{
  "n_kv_head": 4,
  "head_dim": 32,
  "d_mlp": 1024,
  "activation": "gelu",
  "norm": "layernorm",
  "norm_eps": 1e-05,
  "positions": "alibi",
  "qk_norm": false,
  "bias": "all",
  "tie_embeddings": true,
  "init_std_up": 0.0198,
  "optimizer": "cautious_adamw",
  "lr_head": 0.00469,
  "final_lr_fraction": 0.0,
  "batch_tokens": [16384, 32768, 49152]
}
MLP neurons of a small language model. Each row is named by its layer, matrix (up: input weights) and neuron, and shows model dimensions 32-159. Each number is 200 + 30 x the weight over its row's rms, rounded and kept within 0 to 999.
After each neuron's rows, "fires on" lists the tokens most often at its 100 highest values on Wikipedia text that the model never trained on.

L3.up90,176,185,214,227,241,152,184,230,182,202,276,155,210,220,265,210,231,217,241,168,227,192,172,174,245,150,193,252,163,166,215,247,226,220,215,175,224,159,217,204,216,176,251,175,216,148,205,170,211,218,251,122,211,181,213,202,236,184,153,203,175,206,156,177,263,185,189,164,217,202,179,177,197,185,180,232,192,247,267,173,161,175,271,185,171,226,214,201,177,215,190,229,204,258,171,247,202,154,196,164,152,221,255,161,241,215,185,281,135,195,258,191,192,173,240,170,177,160,183,211,172,209,188,164,216,165,216,133
fires on: " before", "t", "m", " After", "f", "v"

L6.up938,294,216,229,175,174,246,212,160,177,165,146,183,243,238,213,232,223,174,201,164,213,202,183,201,159,154,217,182,118,245,216,236,157,218,261,202,198,173,171,168,186,215,172,180,256,231,190,144,165,162,167,234,203,216,131,159,162,172,120,202,189,201,247,198,201,197,221,179,218,192,189,202,213,171,224,205,183,233,156,182,187,150,191,170,232,190,225,181,226,210,181,202,168,191,193,207,178,214,245,254,248,187,205,220,204,191,201,157,182,197,209,184,177,191,275,124,202,218,220,154,191,187,229,191,223,217,195,199
fires on: " an", " An", " (", "min"

L3.up949,278,241,219,225,175,221,156,187,210,196,204,168,211,159,213,159,209,224,222,199,192,205,213,152,226,260,105,223,198,142,196,205,172,258,209,212,278,136,190,170,150,199,230,210,201,146,211,194,178,221,198,224,257,207,216,170,232,214,211,247,192,193,188,211,197,191,244,187,201,175,169,146,245,155,212,216,213,234,192,200,161,176,199,176,144,179,230,158,173,220,238,204,177,194,231,236,181,179,237,207,211,169,185,159,218,248,186,178,198,187,160,241,219,222,243,153,212,191,175,219,181,216,184,256,159,197,207,218
fires on: "C", "en", "er", "in", "il"

L6.up853,209,223,152,235,205,208,209,204,204,194,206,205,227,214,160,189,191,200,144,193,151,194,209,236,165,247,197,265,242,228,156,227,178,271,179,141,183,218,170,223,214,215,200,184,194,224,238,212,225,227,211,187,136,221,189,211,226,243,188,218,171,207,183,224,247,168,189,173,253,155,194,254,191,215,165,146,218,156,241,152,205,183,208,164,174,176,156,206,162,186,157,216,206,248,257,187,198,169,176,230,263,210,189,183,153,194,206,194,154,240,159,161,263,220,224,222,250,223,198,178,199,177,218,212,148,236,230,202
fires on: " ph", "im", "ph", "M", " Ph", "rom"

L6.up737,192,189,191,231,204,224,212,157,247,218,178,194,185,202,204,186,162,175,181,227,200,164,184,209,227,180,197,149,171,173,204,214,215,220,248,227,240,198,194,202,116,206,245,227,211,251,161,230,217,167,213,218,206,193,172,178,214,189,189,223,244,180,231,270,161,187,258,204,194,209,258,255,209,152,185,227,186,204,228,196,199,204,197,162,189,231,179,228,210,262,170,165,226,150,170,157,190,228,192,217,208,201,191,180,246,218,151,210,202,235,195,162,188,210,193,207,179,198,179,155,199,189,199,278,217,172,169,182
fires on: "re", "er", "ber", "r", "ir", "ur"

L6.up784,183,199,239,160,182,195,173,186,234,252,204,228,190,223,237,268,209,163,196,252,185,179,163,185,202,189,155,215,200,215,204,191,231,237,193,182,251,166,237,259,208,196,151,180,234,211,205,160,197,148,210,254,179,184,215,207,188,239,155,238,160,199,175,195,284,141,206,150,216,216,217,160,172,223,216,220,182,225,196,184,221,221,173,160,168,171,202,122,172,198,179,242,187,236,199,204,162,174,183,213,211,187,185,232,205,208,187,202,237,234,247,160,189,214,236,163,216,183,237,190,179,178,274,169,161,165,209,219
fires on: " where", " but", " round", ";", "ound", " f"

L6.up1002,208,213,145,206,244,201,209,187,182,193,187,223,254,208,204,187,217,142,215,205,191,252,245,222,274,177,224,245,220,226,142,203,149,234,218,212,182,178,232,201,204,232,167,188,258,227,197,215,221,230,203,231,198,185,195,238,186,196,256,225,236,162,207,236,244,206,198,215,174,194,191,260,183,198,167,180,180,181,253,221,165,179,242,150,195,195,201,164,143,160,147,207,203,212,204,201,184,145,184,180,228,163,182,233,154,149,245,209,174,215,216,190,203,197,267,206,188,222,235,212,169,216,198,190,208,181,198,245
fires on: " Al", " al", " se", " l", "al", "l"

L3.up649,179,258,181,217,228,147,215,231,205,172,245,161,214,230,187,208,160,216,208,233,165,233,205,206,164,178,203,193,231,215,151,173,170,176,216,174,211,137,171,149,238,225,189,145,179,192,229,222,224,213,236,174,209,250,171,190,154,210,160,195,198,208,176,222,203,223,246,209,193,247,198,135,216,161,214,188,271,246,230,141,224,153,218,168,231,190,226,224,155,215,134,201,190,170,182,212,243,172,179,244,221,167,186,211,248,142,187,206,180,177,247,222,152,224,149,184,204,204,233,129,148,215,244,182,164,199,203,167
fires on: "\n", "it", "l", "1", " 1", " |"

L3.up235,197,166,224,177,196,198,219,171,183,258,198,233,165,185,174,194,171,136,251,201,208,202,152,215,240,157,182,213,183,211,202,195,155,224,251,243,242,224,194,138,168,142,175,200,192,236,240,155,274,193,198,191,202,211,146,148,211,152,204,216,232,208,205,157,169,174,245,216,186,173,220,205,193,158,207,184,183,247,200,195,257,195,166,206,208,200,200,205,174,195,199,190,208,230,188,203,162,233,209,244,234,214,157,169,149,196,160,168,124,187,181,189,215,224,168,183,218,190,280,168,183,191,205,190,229,214,210,171
fires on: " (", "("

L3.up944,236,180,182,230,209,204,178,149,200,252,169,178,224,199,206,196,186,158,245,177,188,199,193,183,186,198,186,202,160,219,251,192,232,181,181,248,157,188,182,217,231,223,208,202,211,196,209,187,183,132,212,214,198,163,195,191,229,215,206,195,181,223,232,254,205,146,232,149,233,181,219,237,203,186,154,198,173,317,190,176,179,172,217,171,176,198,225,197,249,202,188,179,198,228,224,232,138,200,233,215,163,167,212,243,192,159,232,140,186,157,155,226,193,208,191,165,234,221,256,162,157,193,155,227,219,249,166,181
fires on: "p", " over", "ing", "ance", "es"

L6.up227,260,203,178,185,238,208,259,224,203,214,189,238,206,201,176,198,165,179,147,233,186,216,232,220,155,207,164,163,163,180,201,224,213,173,223,208,169,193,199,173,250,239,194,174,211,242,176,241,247,225,202,158,156,227,207,164,180,208,234,236,165,181,211,275,192,229,236,150,121,184,217,218,151,133,208,159,148,205,232,208,234,190,244,155,255,194,123,184,205,204,239,192,233,184,153,212,177,165,184,221,166,187,182,185,186,240,208,270,225,219,175,201,229,205,215,176,243,197,172,171,186,247,204,217,164,185,174,221
fires on: " Cl", " B", "B", "ald", " F", "th"

L3.up364,204,188,200,250,191,228,193,188,246,234,204,170,168,208,250,208,160,236,247,173,182,208,151,220,180,258,178,190,155,218,161,174,176,172,206,251,240,176,190,179,189,184,205,174,161,199,188,224,159,224,213,195,176,227,127,158,169,242,234,235,151,180,188,209,180,211,261,129,208,226,164,177,202,194,153,222,181,224,187,180,192,205,216,140,149,148,172,217,242,223,213,162,240,193,147,249,218,177,230,231,230,208,214,189,143,167,181,223,209,181,206,199,146,219,151,190,230,219,198,181,146,222,248,184,216,250,198,214
fires on: "ot", "ig", "est", "as", "un", "ul"

L6.up687,218,172,197,226,233,117,192,179,213,166,213,133,206,176,215,190,184,192,183,170,188,180,237,193,206,212,194,231,173,224,265,216,169,226,222,284,175,229,186,169,215,183,191,242,229,236,223,231,201,206,225,255,183,176,157,159,282,233,238,235,225,189,210,271,156,169,224,163,218,218,184,181,193,170,199,215,202,200,241,200,149,146,215,198,164,229,219,246,212,229,205,210,262,274,237,174,150,166,208,205,164,153,174,168,181,256,204,218,166,230,203,196,184,228,195,216,191,219,197,230,210,164,215,223,200,229,185,177
fires on: "E", "ia", " con", "ec", " Con"

L3.up657,197,199,218,257,214,162,196,200,203,192,210,196,227,231,200,190,168,196,142,168,225,211,188,185,211,194,195,158,234,151,203,206,201,229,216,230,164,185,215,143,217,237,210,221,185,258,209,202,200,173,231,175,164,162,149,162,240,195,133,207,197,226,237,216,233,174,209,205,207,176,187,265,241,227,212,154,292,191,263,227,149,174,211,185,176,238,276,261,190,176,239,209,163,255,187,215,212,220,223,155,174,186,174,200,210,195,161,247,132,206,195,199,196,161,235,210,194,224,156,208,231,178,180,160,187,245,163,184
fires on: " in", "es", "arly", "\n", "il", "ch"

L6.up143,214,203,176,261,194,202,202,187,277,169,253,178,235,197,259,166,179,202,195,227,158,142,193,148,260,227,188,229,205,148,175,183,154,256,226,199,193,204,168,177,120,167,195,152,206,203,191,158,209,212,205,258,238,211,195,190,187,253,218,208,200,221,247,201,189,173,197,206,166,187,202,269,207,183,196,179,208,235,235,186,201,173,240,178,211,220,154,188,211,181,239,223,194,220,177,156,184,218,200,266,201,219,180,195,222,217,227,208,198,145,197,172,235,178,230,206,205,251,171,201,201,227,245,287,236,153,208,130
fires on: "\n", "==", "8", " Comp", ".", "stit"

L3.up884,255,253,171,278,189,183,163,171,298,213,152,233,181,203,225,202,185,136,217,248,160,130,224,179,185,237,211,178,182,207,195,233,207,257,241,121,229,212,200,167,149,191,223,175,209,194,177,158,236,152,216,195,204,209,237,172,270,157,208,203,264,183,219,211,156,191,252,191,161,206,192,185,218,156,200,229,211,203,215,221,152,131,188,185,182,210,216,183,225,183,206,249,180,170,238,198,189,208,217,196,226,189,182,179,238,195,206,176,181,152,234,203,213,157,199,169,204,188,193,207,164,178,244,187,204,190,207,183
fires on: "er", "ing", "it", "ir", "le", "ry"

L6.up392,222,179,167,216,170,213,197,205,158,278,186,182,198,265,159,221,169,243,280,240,193,221,230,218,180,212,232,196,179,258,215,242,184,209,209,193,172,195,227,184,199,200,224,192,193,231,147,147,252,233,170,225,185,224,212,191,210,238,217,258,197,171,133,158,265,152,215,175,199,207,213,208,215,166,235,213,185,205,215,137,105,195,251,179,173,193,227,192,233,185,162,204,202,161,165,224,219,188,192,179,205,210,230,195,200,182,191,187,165,179,185,200,221,220,211,204,199,207,194,189,158,223,205,152,195,206,260,170
fires on: "\n", " was", "eek", " would"

L3.up872,243,248,202,183,205,170,209,146,191,190,199,202,170,163,166,211,159,240,195,212,165,188,183,236,194,150,204,205,163,200,118,206,239,208,226,233,185,168,182,189,251,186,215,183,168,190,227,267,237,156,208,115,162,251,233,187,166,185,143,239,170,196,173,192,205,157,225,136,184,225,194,254,229,191,130,200,184,153,212,169,218,211,206,185,251,236,198,195,206,171,199,219,187,271,194,207,209,198,178,179,175,176,188,239,200,161,213,216,198,189,159,271,203,196,201,143,197,203,220,196,213,250,197,243,163,226,228,218
fires on: "ed", "and", "ald", "B", " to", " by"

L6.up41,201,244,175,252,207,148,162,213,192,221,223,218,197,194,227,218,160,114,167,216,189,197,261,216,190,195,197,125,181,217,199,244,171,182,194,197,240,219,229,207,199,168,198,217,158,227,191,186,222,186,193,183,243,185,202,234,190,146,225,233,196,225,170,218,207,164,233,182,173,181,242,180,164,205,220,233,205,127,182,192,246,174,227,147,201,195,224,216,207,185,188,211,174,233,244,140,238,204,206,174,242,247,218,232,234,161,242,170,201,212,166,192,218,233,198,193,196,219,220,167,204,185,203,243,207,120,230,234
fires on: "ir", "sk", "k", "f", "af", " p"

L3.up726,159,236,231,204,177,187,157,176,178,246,206,176,242,211,170,191,187,205,201,252,213,179,185,176,177,182,214,218,204,170,199,213,204,162,237,200,226,220,215,176,180,204,239,164,223,204,258,188,249,133,206,157,161,237,229,180,221,172,183,212,220,165,176,142,193,181,194,171,223,182,213,216,183,167,128,219,188,202,262,211,174,203,240,129,234,226,155,131,185,229,168,265,200,184,151,248,158,190,164,198,166,217,190,239,245,195,202,183,189,182,200,197,226,219,193,162,208,208,219,184,162,210,204,225,205,255,204,155
fires on: "or", "t", "it", "if", "r", "ist"

L3.up161,209,159,211,213,173,177,166,199,171,218,228,213,223,197,205,198,183,168,200,246,201,152,172,183,160,199,152,203,150,214,185,245,205,232,187,223,176,147,181,181,178,168,243,174,181,209,242,209,172,235,235,214,230,165,195,195,219,193,233,276,180,206,177,216,219,151,235,98,230,205,168,233,208,168,202,203,237,234,187,202,177,212,195,194,180,180,188,190,260,191,126,170,204,165,225,262,206,215,218,198,199,146,151,230,214,205,214,224,218,188,164,197,227,192,171,196,203,264,161,132,164,205,233,222,231,273,196,235
fires on: "ing", "d", "es", " to", "g", "e"

L6.up931,169,239,210,193,224,211,162,174,227,246,211,200,187,224,232,179,181,236,208,203,232,247,223,193,244,207,165,260,216,174,225,208,179,151,236,217,248,201,228,209,185,190,212,177,180,205,227,146,189,238,214,184,147,263,190,133,157,178,186,249,217,165,196,205,197,165,193,190,160,177,172,191,173,167,223,208,214,217,218,172,189,213,176,144,160,184,197,179,236,176,181,189,166,175,154,213,184,235,189,210,222,195,174,248,168,270,159,201,229,155,193,165,204,134,199,213,218,198,216,269,183,216,217,209,204,255,210,227
fires on: " is", ",", " are", " was"

L6.up416,218,241,203,251,204,180,219,191,220,206,230,226,263,197,191,218,199,233,208,188,178,130,199,244,224,235,237,195,168,189,207,198,220,192,199,190,199,237,244,211,189,168,247,221,223,210,168,194,202,244,243,222,109,231,212,255,218,170,229,252,154,189,206,246,184,254,197,223,148,199,187,229,110,160,194,234,184,170,190,201,227,186,189,164,236,200,172,181,170,183,153,218,184,202,213,248,213,186,212,184,210,141,173,243,205,216,210,188,177,196,214,213,191,156,219,215,261,198,148,162,248,186,201,233,197,170,162,179
fires on: " f", "f", " ", " ind", " s", "v"

L3.up149,268,238,243,203,183,191,220,147,181,214,151,240,232,199,211,189,184,167,171,186,277,185,177,209,174,145,204,203,201,190,218,165,177,212,198,207,192,198,175,179,213,159,199,206,202,180,298,193,254,174,242,182,170,208,182,180,178,196,233,192,190,210,217,244,181,179,194,210,170,151,234,193,184,161,217,198,176,246,252,217,251,173,188,186,195,165,185,170,220,158,166,186,156,191,179,197,156,212,195,209,185,227,169,219,152,222,238,182,185,193,169,157,185,221,179,185,224,171,221,191,144,202,235,220,229,204,162,184
fires on: " ("

L3.up956,185,203,151,235,172,237,192,203,176,209,213,163,183,188,215,227,173,172,196,168,184,237,222,220,177,135,238,219,162,180,222,226,198,214,216,205,191,82,179,188,192,224,151,222,163,175,186,234,183,149,234,156,141,185,218,132,236,229,179,187,250,183,220,187,168,231,239,161,177,209,146,192,184,185,165,187,188,243,224,272,219,199,220,209,175,160,184,210,230,208,213,181,178,211,195,218,173,241,256,195,149,159,154,195,170,226,198,249,222,186,180,209,205,195,216,170,199,209,198,197,187,209,205,183,158,263,201,205
fires on: "b", "ac", "as", "t", "art", "g"

L6.up33,301,174,192,197,209,263,200,198,211,187,197,168,204,178,185,197,145,246,203,182,184,135,209,236,165,217,170,188,202,235,231,235,227,157,233,205,172,147,181,250,191,252,248,209,210,232,246,240,219,200,212,197,142,201,170,218,312,168,176,294,166,209,179,217,205,184,210,201,149,244,184,169,231,141,224,204,180,240,213,192,148,186,194,144,156,197,228,195,216,184,191,169,189,192,166,196,167,243,211,203,186,206,212,192,197,188,196,212,188,233,215,235,245,186,189,235,167,230,167,162,184,231,212,190,192,170,171,219
fires on: " In", "In", " ob", " in"

L6.up256,177,147,191,202,202,249,207,233,177,192,202,184,203,221,181,199,217,197,232,242,173,189,197,181,190,229,190,191,199,239,225,130,174,169,211,216,235,218,173,189,141,166,233,188,256,212,113,208,185,224,202,213,203,144,193,192,186,174,185,214,194,192,205,216,208,171,190,178,208,208,212,164,213,202,140,176,214,224,173,163,182,217,174,170,191,229,226,224,200,224,176,170,174,176,135,230,182,195,219,221,165,228,230,282,192,228,200,233,161,194,239,211,161,217,215,200,217,200,247,210,131,253,237,196,254,183,212,215
fires on: " is", " C", " Br", " Con", " Gr"

L3.up256,211,186,216,247,184,193,192,166,198,233,250,205,192,182,187,232,259,177,255,217,178,195,157,231,215,159,213,174,207,177,212,183,172,241,183,154,236,215,194,175,192,205,242,258,199,222,154,189,243,189,201,178,199,201,206,192,237,257,165,193,169,214,181,224,254,180,211,241,224,212,150,208,149,221,187,180,221,230,234,207,144,184,220,220,246,216,207,183,191,197,189,232,172,200,210,192,249,208,229,147,205,143,146,202,217,152,147,203,136,164,146,219,238,155,245,204,201,170,199,205,198,236,203,256,180,159,136,149
fires on: "her", "er", "ross", " to", "fter", " under"

L6.up372,234,173,195,177,176,201,230,211,196,196,222,199,174,254,235,199,192,172,248,242,193,144,209,169,224,136,167,201,183,205,242,236,185,220,220,207,234,240,216,165,159,180,210,219,200,237,238,212,205,216,215,232,216,194,173,188,226,192,182,224,214,253,207,175,172,149,216,154,202,208,211,173,181,145,210,152,214,190,212,193,161,198,193,168,211,209,244,155,217,225,186,169,200,196,223,195,153,245,197,191,181,225,203,183,159,245,210,230,101,208,213,168,180,151,189,203,202,171,225,241,197,180,192,199,193,219,219,178
fires on: " (", "-", " 197", " 194", "–"

L6.up694,160,232,233,220,251,203,107,229,247,163,194,204,187,219,170,232,184,176,142,206,213,203,208,174,191,291,135,212,176,203,170,222,186,234,198,205,257,187,197,158,157,224,183,223,244,208,143,211,175,184,213,182,198,236,200,143,188,177,175,196,224,172,157,188,185,166,243,240,181,164,188,171,198,179,201,170,233,234,196,213,181,167,205,196,211,203,221,166,235,186,147,164,189,211,195,191,179,194,207,160,192,160,181,271,223,227,217,237,199,195,149,144,224,200,200,193,232,182,198,184,181,207,159,186,207,181,195,186
fires on: ",", " are", " were", " was", " is", " ="

L6.up808,201,188,226,224,225,153,147,170,167,217,237,202,247,201,173,228,142,140,150,215,195,226,163,239,187,170,254,148,218,189,216,234,107,206,235,178,215,228,191,200,152,223,141,181,227,226,227,193,200,179,186,178,209,216,202,248,161,196,198,213,204,216,205,191,264,179,222,182,161,201,195,186,189,206,217,258,168,150,243,197,243,167,258,187,229,190,201,171,175,195,188,196,220,206,172,180,218,220,180,247,184,240,239,246,156,225,203,173,195,230,240,138,294,171,192,215,273,195,205,137,163,176,225,220,176,178,194,218
fires on: "."

L3.up711,229,227,177,177,206,150,202,253,287,175,156,180,176,196,238,205,233,219,192,206,220,213,204,212,196,238,175,232,164,174,174,233,210,271,224,175,237,169,229,157,135,208,181,174,201,271,234,204,197,265,194,149,183,196,202,197,291,184,195,255,239,225,183,183,236,156,221,133,164,221,176,190,144,189,177,216,170,198,203,194,146,130,253,183,193,247,174,225,187,190,173,170,139,238,234,200,176,197,210,168,181,197,197,155,183,242,203,193,177,164,212,193,244,175,211,214,269,229,215,187,143,213,207,177,82,143,189,161
fires on: " |", " the", "le", "h", "ican"

L3.up154,167,190,169,246,208,135,204,179,123,194,199,192,188,194,192,183,232,231,179,228,196,191,224,236,186,219,196,178,139,202,198,235,192,171,195,168,240,216,177,178,173,180,240,176,238,246,196,206,229,240,222,156,180,220,234,212,238,209,236,241,180,192,165,219,191,189,192,169,241,207,227,271,217,175,183,186,200,209,212,215,189,176,255,153,152,256,142,136,221,208,206,181,189,198,216,227,217,145,233,160,170,190,194,196,198,252,189,222,212,173,261,218,217,177,200,151,217,211,188,145,243,204,203,204,231,196,170,94
fires on: "b", "m", "h", "d", "l"

L3.up809,188,206,168,248,188,190,142,160,220,187,201,232,212,200,238,227,205,233,206,199,291,212,198,167,216,197,184,202,187,186,184,251,190,213,222,172,241,151,245,220,104,186,221,205,191,246,216,181,296,265,200,181,217,170,208,167,200,187,237,268,200,183,210,221,209,212,210,191,236,223,241,176,232,232,184,169,218,222,253,220,152,201,247,173,217,163,220,206,223,208,154,166,212,205,211,194,212,177,208,145,213,177,146,246,224,239,156,207,170,176,198,160,190,195,175,161,188,194,210,206,211,201,275,190,202,181,228,183
fires on: "u", "ir", "e", "ur", "id", "n"

L3.up62,169,188,297,175,150,232,153,199,145,227,185,178,188,177,217,269,185,182,196,179,198,207,148,201,213,208,214,221,160,173,198,223,208,252,229,242,263,212,207,225,191,194,184,218,183,192,256,273,195,232,175,219,217,214,233,206,213,218,215,187,232,202,184,202,225,130,236,227,195,205,207,206,153,187,181,163,195,196,160,169,207,191,219,184,192,179,170,211,199,179,146,160,175,166,173,189,176,212,232,171,218,189,218,254,201,187,161,198,220,214,234,193,240,205,203,235,209,226,248,207,200,208,197,180,200,191,210,197
fires on: "otes", "ote", "o", "or", " —", " We"

L3.up243,232,200,209,241,200,226,165,171,176,181,182,166,245,171,166,212,207,199,224,220,197,225,194,232,271,210,244,215,199,197,195,160,159,222,168,231,197,219,205,186,184,227,282,182,198,260,160,199,262,232,228,178,159,217,154,182,249,169,265,223,153,178,205,224,214,199,228,204,252,216,182,253,215,172,100,188,267,199,186,187,175,226,183,186,182,229,226,191,206,228,216,241,182,192,241,204,243,202,236,222,159,137,172,179,151,205,148,214,170,235,205,199,152,163,204,221,199,258,207,161,175,212,174,200,234,225,206,203
fires on: " to", "ther", "ly", " by", " later", "her"

L6.up805,196,147,206,177,169,207,203,161,201,167,232,216,180,207,200,221,128,181,251,199,165,166,196,203,253,200,200,269,190,166,227,226,201,203,190,204,183,249,222,212,179,187,199,210,195,183,203,227,208,247,228,162,188,220,181,193,277,186,270,263,176,138,216,208,152,174,233,197,207,178,204,201,220,236,200,99,209,219,213,223,223,141,210,187,231,204,244,196,257,194,184,172,203,251,224,196,260,243,214,206,176,178,211,236,170,197,179,225,154,196,195,210,177,181,222,216,264,220,232,169,192,223,212,216,181,226,178,158
fires on: " add", " al", "s", " ass", " Al", " "

L3.up76,178,263,194,241,190,217,219,161,213,242,214,156,230,257,230,187,200,267,216,216,176,197,172,146,137,163,171,203,191,186,216,230,178,175,223,223,246,214,237,186,194,188,244,193,179,166,269,204,193,218,244,218,179,178,130,192,178,177,168,183,231,210,191,196,173,183,220,135,197,230,202,232,246,181,212,203,226,231,263,201,192,196,228,162,163,224,175,120,233,201,201,191,189,270,219,235,207,154,248,139,256,180,217,222,193,213,204,175,162,225,222,206,187,214,167,163,189,259,180,208,147,192,196,189,231,238,214,172
fires on: "it", "or", "ar", "an", "er", "ol"

L3.up871,264,201,166,199,182,195,211,173,186,206,226,216,177,200,254,215,180,183,205,243,229,224,234,183,208,268,185,208,143,159,178,256,220,194,202,196,210,190,214,200,199,222,238,201,187,216,215,144,217,254,203,170,219,185,228,200,266,214,209,252,164,181,141,204,249,181,205,200,117,170,233,190,224,243,173,214,174,194,233,185,225,195,243,191,152,240,183,199,205,217,211,227,165,205,244,198,178,232,148,238,201,222,168,172,176,169,159,198,214,191,246,194,249,168,268,158,180,211,220,183,229,204,174,224,254,186,209,176
fires on: "b", "h", "ab", "B"

L3.up851,242,171,191,189,261,174,250,228,185,197,152,215,198,145,184,188,132,222,206,204,168,188,210,227,223,245,218,219,215,196,164,250,197,227,250,201,188,203,130,147,193,236,218,175,252,210,227,174,180,244,235,180,186,238,219,257,227,185,197,184,198,158,156,250,162,167,212,212,249,203,205,237,137,213,150,173,205,240,177,203,264,154,179,185,163,212,180,198,223,218,160,173,202,194,253,213,185,157,262,204,194,202,192,226,182,245,220,188,185,202,184,201,230,173,187,199,204,197,156,123,215,169,173,198,254,231,208,243
fires on: " sh", "n", "ro", " L"

L6.up42,233,181,244,201,169,211,226,202,179,255,209,208,216,192,157,163,234,182,177,182,290,182,194,197,195,160,171,255,132,189,190,193,207,215,239,198,217,157,181,205,208,231,202,188,199,201,228,224,200,220,218,177,231,208,149,203,196,206,180,157,208,150,217,225,216,198,202,149,139,154,201,152,200,172,238,204,170,269,185,154,221,155,220,216,235,225,224,203,208,126,181,118,239,177,172,188,197,175,192,223,204,206,203,227,228,227,210,209,202,225,238,164,203,136,201,204,193,223,198,224,194,207,290,171,229,177,178,177
fires on: " r", "em", " R", "ov", "e", " p"

L3.up329,199,197,192,201,246,218,204,205,205,191,198,217,183,212,190,201,169,213,222,217,132,217,251,216,158,187,250,194,208,200,234,153,191,251,257,209,258,192,226,167,201,148,201,151,154,192,278,194,224,238,209,238,189,205,174,195,178,241,151,174,202,202,185,190,192,208,209,200,97,198,203,207,197,171,206,201,155,182,241,187,230,186,245,171,221,192,188,163,133,225,222,206,200,220,189,209,268,126,237,245,212,154,176,220,178,192,166,185,195,226,229,89,200,187,209,192,180,220,237,209,160,188,228,227,213,218,236,222
fires on: "p", "le", ".", " w", "ment", "7"

L3.up462,292,229,181,200,184,172,178,146,202,224,187,189,235,239,174,185,210,203,180,219,204,224,186,179,167,189,140,213,193,222,175,229,226,258,189,245,216,129,212,196,230,255,246,168,220,178,173,239,211,178,189,191,167,198,173,233,219,185,234,150,235,206,142,236,214,219,237,190,161,196,153,259,211,166,242,152,230,231,213,200,185,128,240,208,202,244,268,179,159,182,104,239,198,148,246,198,233,188,219,188,271,185,175,188,247,214,214,175,183,205,205,235,181,176,201,171,210,231,239,171,176,180,216,188,165,214,185,211
fires on: "l", "ur", " •", ":", "he", "1"

L3.up157,211,222,218,206,245,229,156,160,218,194,170,168,208,166,190,243,224,170,208,229,230,157,184,202,200,182,185,196,192,147,190,225,228,210,206,212,225,162,139,237,178,243,160,194,191,205,219,206,202,230,184,238,167,160,204,212,249,161,162,212,214,192,237,213,219,202,236,165,180,272,212,159,255,205,190,176,193,171,215,164,175,206,208,195,232,270,171,158,134,237,160,249,202,178,199,232,191,184,203,265,213,170,142,207,233,169,236,242,177,196,222,191,183,158,198,199,246,240,197,116,189,220,240,261,199,186,214,196
fires on: "te", "ed", "al", "ant", "u", "ing"

L3.up977,235,201,156,276,185,222,173,215,240,165,203,203,226,222,209,258,259,198,175,210,217,237,234,234,229,226,214,234,188,217,139,232,194,230,187,218,242,156,211,229,197,253,217,164,177,213,136,124,209,251,251,170,177,204,166,195,207,165,191,202,223,214,210,263,206,238,207,162,129,178,257,181,254,224,148,229,159,199,207,163,230,136,218,160,216,190,187,170,192,217,144,207,194,207,200,216,162,217,225,235,201,164,222,200,169,166,260,200,203,218,229,148,236,169,199,211,236,246,196,156,183,221,168,195,184,177,191,201
fires on: "te", "g", "h", "al", "ac"

L6.up451,201,239,260,242,227,216,199,184,242,183,252,234,224,153,219,203,224,163,204,220,165,191,243,217,159,249,140,251,220,148,263,179,152,252,246,207,197,195,154,151,182,210,181,181,213,269,152,244,197,190,247,196,151,189,195,167,164,149,173,189,166,178,189,202,184,146,200,233,228,203,172,201,182,157,231,192,270,214,209,221,197,202,239,163,183,190,165,212,216,153,157,208,157,231,237,245,194,204,214,203,160,139,171,181,231,184,213,217,203,213,190,204,186,198,196,184,225,208,198,159,193,224,171,214,188,182,190,197
fires on: " con", " in", " comp", " le", " n", "\n"

L6.up885,226,178,203,217,244,231,216,228,187,231,153,188,261,176,196,205,225,199,207,217,178,144,249,138,206,193,222,215,145,142,160,235,189,207,230,196,254,108,164,176,158,202,228,242,172,194,221,200,181,183,222,166,237,161,198,217,150,211,198,216,203,182,220,203,184,193,222,186,219,203,179,195,163,202,156,219,236,292,185,195,181,212,173,219,161,201,185,156,252,177,171,216,209,215,171,208,158,190,204,202,142,250,227,254,202,179,182,228,160,203,174,189,182,221,194,203,233,219,214,218,228,179,237,171,229,229,226,199
fires on: " is", " be", " contr", " G", "i", " Gr"